Weights of a small transformer language model: untied embeddings.
MLP neurons of a small language model. Each row is named by its layer, matrix (gate and up: input weights; down: output weights) and neuron, and shows model dimensions 80-335. Each number is 128 + 32 x the weight over its row's rms, rounded and kept within 0 to 255. Numbers have three digits each. A neuron's up and down rows have the sign that makes its largest values positive.
Before each neuron's rows, "fires after" lists the tokens most often just before its 100 highest values on Wikipedia text that the model never trained on.

fires after: " ", ",", " |", " g"
L6.gate487:128135080111144089146070147141116174080183100102145077159096153130118126152160087135015137146126048128181143137113123171082153149153093119123182069157131125096184109160069140176177163162111166111095125157118057184131181175117127109142095109143087149101161129169117133037118092155087108088105117114134126123191148103127160094113132161060148140108136087123136130103146114165148137099129126181115129118155135136153110101134150152125124080105128170094118116157147164149149174120128168171066118127134095134102130146134116147172135070068061163162133156108127155100153189121110158153152084174151133114112207168113111142118126109120182139127127139149123161083161144116090118156163146110113158146125064111123171154166164106115143096156108138121038132083075144144084118141128103
L6.up487:112113136172180091140136167206155095098135126124116142157178158136189113079134121168114190121072106148122148158087073139143130138111117104100167104178156167127183141170158177104119127119133114146163136125130117176106187190150146099122060116156126112129124133158121148103115071122103054116094107078170114189116099165092105073159138171112128132143150115102157176075123124178109169145208062180202100133118182146089140133101147181133124163163114151166142156167130181124073135130102143095158069123122094142198116139118153126169099073109122158143116065062111126145159163163255133135173135142190115117091140169112105174148170148170109141153109120176144172115167114121177132099099149138144159181138136114133178139149104103138180093095144150153120124184165124130096106138212097
L6.down487:152080065135134139070122129150127162166080141088101062104172085146136118171141147120104140113047158033110187113119096184140160149092136137125122150149231156117137181137104113147144135158145132149165138148085075169132192179120158080150145152159112074153075062189147146161127181095146128149095119125104090155156186148137132104105106167084093080106128111128131073128109072113107114107200103134171136082085136097106160140105108181132118110174060164156166077111169171141193186166114119093194117165169161121084152160149125156128089066120117147139153148108112142172143120158134169142157080078093099114166172172139140175155147159157106144151144057106062145058135132132148152088158095090143143102126150086105118164116112119124101163099119098109117100120144122145163159125177159

fires after: "19", "20", "18", " –"
L3.gate469:116137131144159132168167072084168121157099147128086136127106137142160113184148053117128171100127123065098156118091136101154101100165115045146115140147158078099152115148187152032124123126096145069205075127145098137152135116110140114092100073166108100092145173102195136076112122080186141171181139126167178142136098115100105167127141088154122119127123105126145121093160176168082113096168100105090104119175095171138103140061031133132141140159061168108101179186129090170148081142125190095155054155125069147133090128067207054104158107143116128113141151105098085129117115154114037136178094138134166147151111182128150161153150133108135149155177170137162153043077111119116068150129148126140074136109164126161088173152116067130131171108090088085173140191102166142134113083042099
L3.up469:126147138093141118186140127065111177116123122093160135164126129109065154144059095103156152136142152102125127129117134127153096107155172101172078084157170113141136127169215147065073095114129148061163090146135098183146136083108151112118093138145154116113122115118199180181066173163107107202118090111089111141159146130076183154147109077120136121122110142154137100082122126174141081099119121144090094144116147155116114136069107132091122144181105103154098156139110093136097141126052122125121130089146100176147100147099147121134042155167111163140122142141167112130117099127153132143116162130112118105078084128150172153095157085157151152200112103164159099132068096149143097167091162117084158119094100164095087122051091139159080132114120150115095123115074123133116130103171108
L3.down469:092121156101115095174160108092147121099176108149106104073109107125149176122127121134125134130140167125167111114114112109155099106143071140147178123165104084142121193109110143142136114111164175119137083072109109107114145148117108163086090103137154109108079105127140124078119110151159096163139157140139125159137132095155120123092121114125149173099158164144093036160114130123108143114094109089118180180181148090131130196130075127150157095137102110121085135136125131107159106109185167099126115158158122084108162125079160149106142149137083150157150122087163074149123118136098140148161126172187126028159183106153104171156074128117129125172148180144126166113088081157188080140093082152112140092159134068172112074160120141124142114113115135147104159130152139110114145116127112

fires after: " ", ".", "–", " |"
L3.gate228:168148115131135119143173165175152160102160129101104122135128142110194123097100080097139154151142112170104110138104169151140098153116195149135173086081141133128078159120154145118136117176105123133137097093158155118131126123096108077144168205121185209129142179120120171188118160113112137043148111128127079105093157129129190170146114111182147123098188142147106136203156078099099140109164103156168169123167141121121111132137135159105119191046091112105143135132137150190162105132158090128129105067167082126143149097122093146103131105116159123152144093161121154114117179137083117150149124142139125159142081088112111118170155098177147123108097130136138117175152182125149100097159197122082125179178058176115098057080130125142077126138096119169154120177059159153191118152095092
L3.up228:163112144130153141115137147105126179071164148095144161140137146100083177141101141109166129167183142048119094153178107090128172113110176125130163099137134142126126161163132084107152140145097142124119144105101173104181135121175152163144176115093113164130153137185119099152128170133143194105110168126169134129180150151101129137136048161102116141138124109034183138080118110093078089161187107083108128129095117095128078162079122141128099193151142120078116083088133146160176117185130200076130075129072109100137152136096174130127158092115078081193155076154176123086117092188102134121123132121110144090103148190090107167126091166119096179096076153131144132115110122115093108178127147112040157152128144118178130074085219081133149090089166107079121158106121159118186093160127125
L3.down228:111087186073151117119094044141098116104162178097172100173126107132085112140134125090136182153130100089129113055144046127088099134108149129156172183162134073138173146134173054089185106126077081149155130088078138105157202115125092119100135067150105151138150131091142122151128070146146192078103135105139168116145139092141141171103159057061141127050162076098137125090141172084120138161132130105111112173189169134084084175109199118177140185122094157206151109173170133149134141151101134119072065055062096115132122135135155116115186090140095133116130126109136092131110114138146131072093131140090205079094177118163083096076068128140088146172149161102093129052170088196129130163156145102172154123146142075095162104126139164141137101078116188087144107147171110077158123159139088

fires after: " ", "20", "19"
L6.gate1096:103137140122156121166118098080050111083183154173143110157063150154097105089111117124174154172116151111095109093097073089122149075094085114128150105144160070126186131139162120089149116142169109127126078182090128121115157109135134148104034104139173098117145088123119095092112159141141144162114104148120106144180076102133085088108146133108158148116112183131126123146142100136111145152128185103105119132174162060157172148113171102114152159150094107115063164101134182112149152072122118156044127129169040114119095121102149165111131054095107153159110157113151155143075112142154121110189085100093175094111069126099096084129173171125093169093191147122089176134109096123181133129133107117137130132144146124147158131165132202117121122127160076125125109075109181094108159110209141
L6.up1096:173149123112178199141132120055155161139187162193126100143113128109171127110175130144122141107161136105141140169098116164074142140142112093166138126104148082131182139119184128184214104151089109055125142098146127098154139109147165102108115147091105099128147066079103176129158086129126161163157134120116151102182146156118157088090108153147107128118101129120133087088092152117140140120115143167123191122169131111111150137141132142127139120104120152112116148129113131171089127204117164105180129142166117116123122090143155133156063128108089113170116142134195164102137099150144120178129141145116152116140125151199092112153149098135074114130121174136082104122093161141141144114120132113116088169071130129116149128150056106091072124106201094130128130141123144136135061154176143
L6.down1096:122103140108174065152114066108070151188115098114083114107107162127107140116147148143120138119078138151114122125147094073115139141074162146192133101149084123110138154086134107117106123170111169171105138124093102151128116140096137100119145116146188144089091189132103145121112113146109130104182121081126105168131088116116122178090095115172136144138150084177127119119127108178143148102142139113102103186164116126124137077100149145152138132161100133141061141195111130156084091104075151118157068102084156100104084122127133119121121120164103120165064197091127125107124143155171080140218128165119074041172214162102148146135104079116126118166104110187098175130098158195198207102170135202155176116124083099150154164127166092175110101100111087106135209110059132137111061124116182

fires after: " ", "–", ".", "19", " ("
L6.gate1208:121161120085079121106056118081155136126123103136155143149177118141115141159105164133160125120166145130131111141122130084171126125114158141100174162115087114149171117157131168098140088120125114106093130145150084141214143072086142166155126131119079131166102178205108087094081067190087134104050101157177152109178193119201095162113119104166127118104125143122086139079123121154144227106093175089101106074162162127133153160130120130107074159119156107180178095169147111123171135168105070182112084090125139140133093129139085075105166121152101160155103098190133133140153117127136108094125113120175091155122179181133131138086148141149117112108127136112122092062147142146189093209102127224113062162118116128144105092153208104121091144153108101179150124128164125121083081166112168
L6.up1208:122164146104139152165152103160144085160155128085183136170070098145112167199162190150156139124141151154104069107140102076160154118124096150116114120110073160112100175133105103105108158112196197123115125109119099146100133096140118133126206139163133145083066133193154142135138125131160125082091166174140115046124123195136084108132104110174153075109103162132138061134211087166163045102165156211099122141149176186163143118137157091119206103131124110156111221115160134113131108103131124129141083144146110125121151158136094126171124109092104130105116095126143165076152153095132066149127107101145131074141194161151125189225110096106101182071104139181165171146156149116139154080099126103103173112125099146090185085169150113133159152093078053170117136130143097134159078124135083
L6.down1208:179126137077131196117105139132141115159151127163146155110157186139153151121107139082073155196078202126131165094101164139091114190110149125065146109102143065098129160143200155127132140114175131147172115197116082118157157124056118084095086164133154160110122078144152050146132077158133157091102143122099108116093142192111169108111170128164129121150093097131089150151086108118100116195109085123127120119109139069117131127124142115105112142123110118154125129170155112117094156113162121144165074153151105113164135090084112223066195141117096106158137157141148103229147108096119166101105049126194123070112144094195114172136157134128130156124126112084133123146086120069146166109097117143189134107168096122125115173094115097094130137132150082121107107131093118089091039152102196

fires after: " ", " (", "t"
L6.gate1397:109106124115078128114116141102158125160127078084094137181157086146120171146122126140060181137172111080147083185094085112130139073149126121109134094100150100085096089043128101156110132151125109097145161146084176184115105167068149182056100066131145198114075091172173155147156109130060136139079101145157098127170102156101163101099147116191154142142117118099083128130120121168164191159202102152155121174157191124100144123136195108168174097142121085150149107131101154144146149113137122140121098159152113112115146156122090133137142056120138113115055088146069134148130169122121088138152132143116136176142155104074126125119135160146077120100115134118184094140089084157142103140107161121110194182144142134077080107120168113174162111173103141141177114156158135113156072059105138
L6.up1397:140106110160129117094133130069131141109162163137074063092104110187159189174144100105142159129114137091138173134126113153086179123126195121169149088106094110123171157162114109094113163122113136134122129116132142148147163142166143111182141140149111202144152162120159196134104125093096132122081097157136178087122138140098167125147077094168108150110177101184147106046186162141075158181171159142129149163149157166149166139148144090143170131150087153151139148169107139129101128122105159123102109195117140130159183071150093147124105086127123131134196074127069084150100160054176081150140147154124087149199111171156144126073140139173131141155174158091157170139103143111138141140209081170132119160188134119167159171130116123113107112106125121108081147109142173087171094112148154
L6.down1397:156087094059157114096127133163149166120128150096105124110082103132153115185119121123130139134125166098090140069131075110148104151101117084177086107121142108068138180118146109115133153120183106111176140085128121066128202126091135150147144109133145148176152089121079083074131098066140147089103146180128072151084045157116086144130201105123158091116115088139142134146150074127108161137098132132087144081074066133169123194120121180116106161121141152138179128129194176112127115159198097170179164120086109131145075145166129163069199150113085156101119102139146173123132086096145143084171173162172158115154171085143127113052103148085065152127133132133103200125107168093104206110163122162145125115115142126102113079176168150138130107094116150078130120127148160163117181113097176

fires after: " ", " $", "$"
L6.gate810:132127132087134162172133165108148171125091130156143133082068142119144099183123158119184137074116172127098116098132130121142132152064154088109123210095112105123077163080080128086184153150152088136130120119131179132120111121084173147078116068158138131098152136145139114101189136122108140087128118158152138166177113163171133124169086144152119153187137090121099081153171094092147113089141152165143194149103169121177138108153091139088169086163143150157157079133094079158160112157121209123115064161106140142169106117095095075210088121122090121112137110110132141115152136090129083159085133123100148167098095120135203094113128125117115109167081114164135153136131171193090138150118139132147080074181139140143145114127120113070155132186096082217115192160089106170156119222159141
L6.up810:138119154133143066105058139074166134098156145084107134072129147088134062093077071073145129106044093115122130122140125126104106162100153091160150132115152100093138130101138099110087156163159137113146156127132092094098047140124132183156122122126104121114110181182093124113162077128144119126111109129109200102076145132155155097142144138095132185145080152130088192076103130132069093081196164141132137180123120136181176141147176073134091125177119129139157087113125183139127119124166141214142146115175132118166160158089046115128126131080135068156093114154095111116133137125135142079145174179111088084161152159127087140139132185138123152183145139052134111135118132130193104141102103140134125083132168137111105120132142096123121120075096149144109088148110195144087113047151147
L6.down810:088103146133127108134114135080149169152116149158119166179105122220104065148144188118152153148160124137107102119106106111158085168086064129167135142152105113162135141129160055136107147127099149129137161144111111111158096117116118120184123137142147099157116109146117155093058111101126125165128111078127104153172060155105109091221125034169102137082146126171141153108118084135178141135155115123142131123137134106131152193182144174108165149105142177099117109075192166098106141123136150134067068126101130114083070122059142171091141201155104074145066163138149126145114182104119111113116109189045158196150156140121141107129122122153168111148142161143135151133101067124063179150153125132142122131138124091144134121149111173135138126137120128156063104122157129177151105134144132

fires after: " ", "20", "19", "\n"
L3.gate8:131115125174157134072159122105144118146082148153144140113171174111147147093165127180166150176133172173114118166127098116156146167057179136120124149122111093175089123125103092171094120122109096086061098124116178081100133133101159148181144104154179121088167138132157074197104120097123113169135149084131162134156132082158121073173168127145100119100143109144151144107156178127197165105124115143078123198131133112118150127083104132170095034194147153155120098063112139105135179121140167081107119139094113141097167130137170126068150141105114115141122088177110153106098156116082121091164165074136148174053160124150137158113121103136123152126067093101093134130127061168141139064130156072102104123110124096138129113152145114169080095106159101146103147131152169143102137065122119
L3.up8:129113161132121125106156138167147121133131194139132149134121103171154124121113113118171141124191153149108115103161184148071101154162113141130127074088157106161127073067122126178149106158142132121135126148079145086101131088083099134180206114156127074118147093048106134186095161135079119147090167120088163087156118093121084128112139077124090149144125115120117187100082178139160125085150079166115090114146118131190147124116164091182107154114090177136097067178152069147120098084100083152119132123136092124038110111136066153089229091093071134095130101112091131101028093180139148141208168148147124095145096155107164143124133100182110138174039120104111155115126116121156158136152126122118120209099137127118165079153134116137097077139154114106128108120088102158165109119113154
L3.down8:127115104107122109117123122125090122115136092138146143110191128080146103090134102144062147139103201125095125123164182113121162094125146109173173151129151077108059095135141156104082122147144126158097151156104135103165153149148194100142153151104143135087119173119108122133105152083129072212155100054089171134139149108112132126131156083090120150136063103175158114083091183145093128155105107099092157151122094127113143047096129171179137152177131141163124124163143185113136101114119129119103158123162139122089175192169150061085122112095111136069134132146063129156109167078133106123204146130085113124144153115089121127070144121064099157154110113138126156166150075124130117064167128145101156139126121137131121219128129147129097125117106135101160093173174063103129089109162209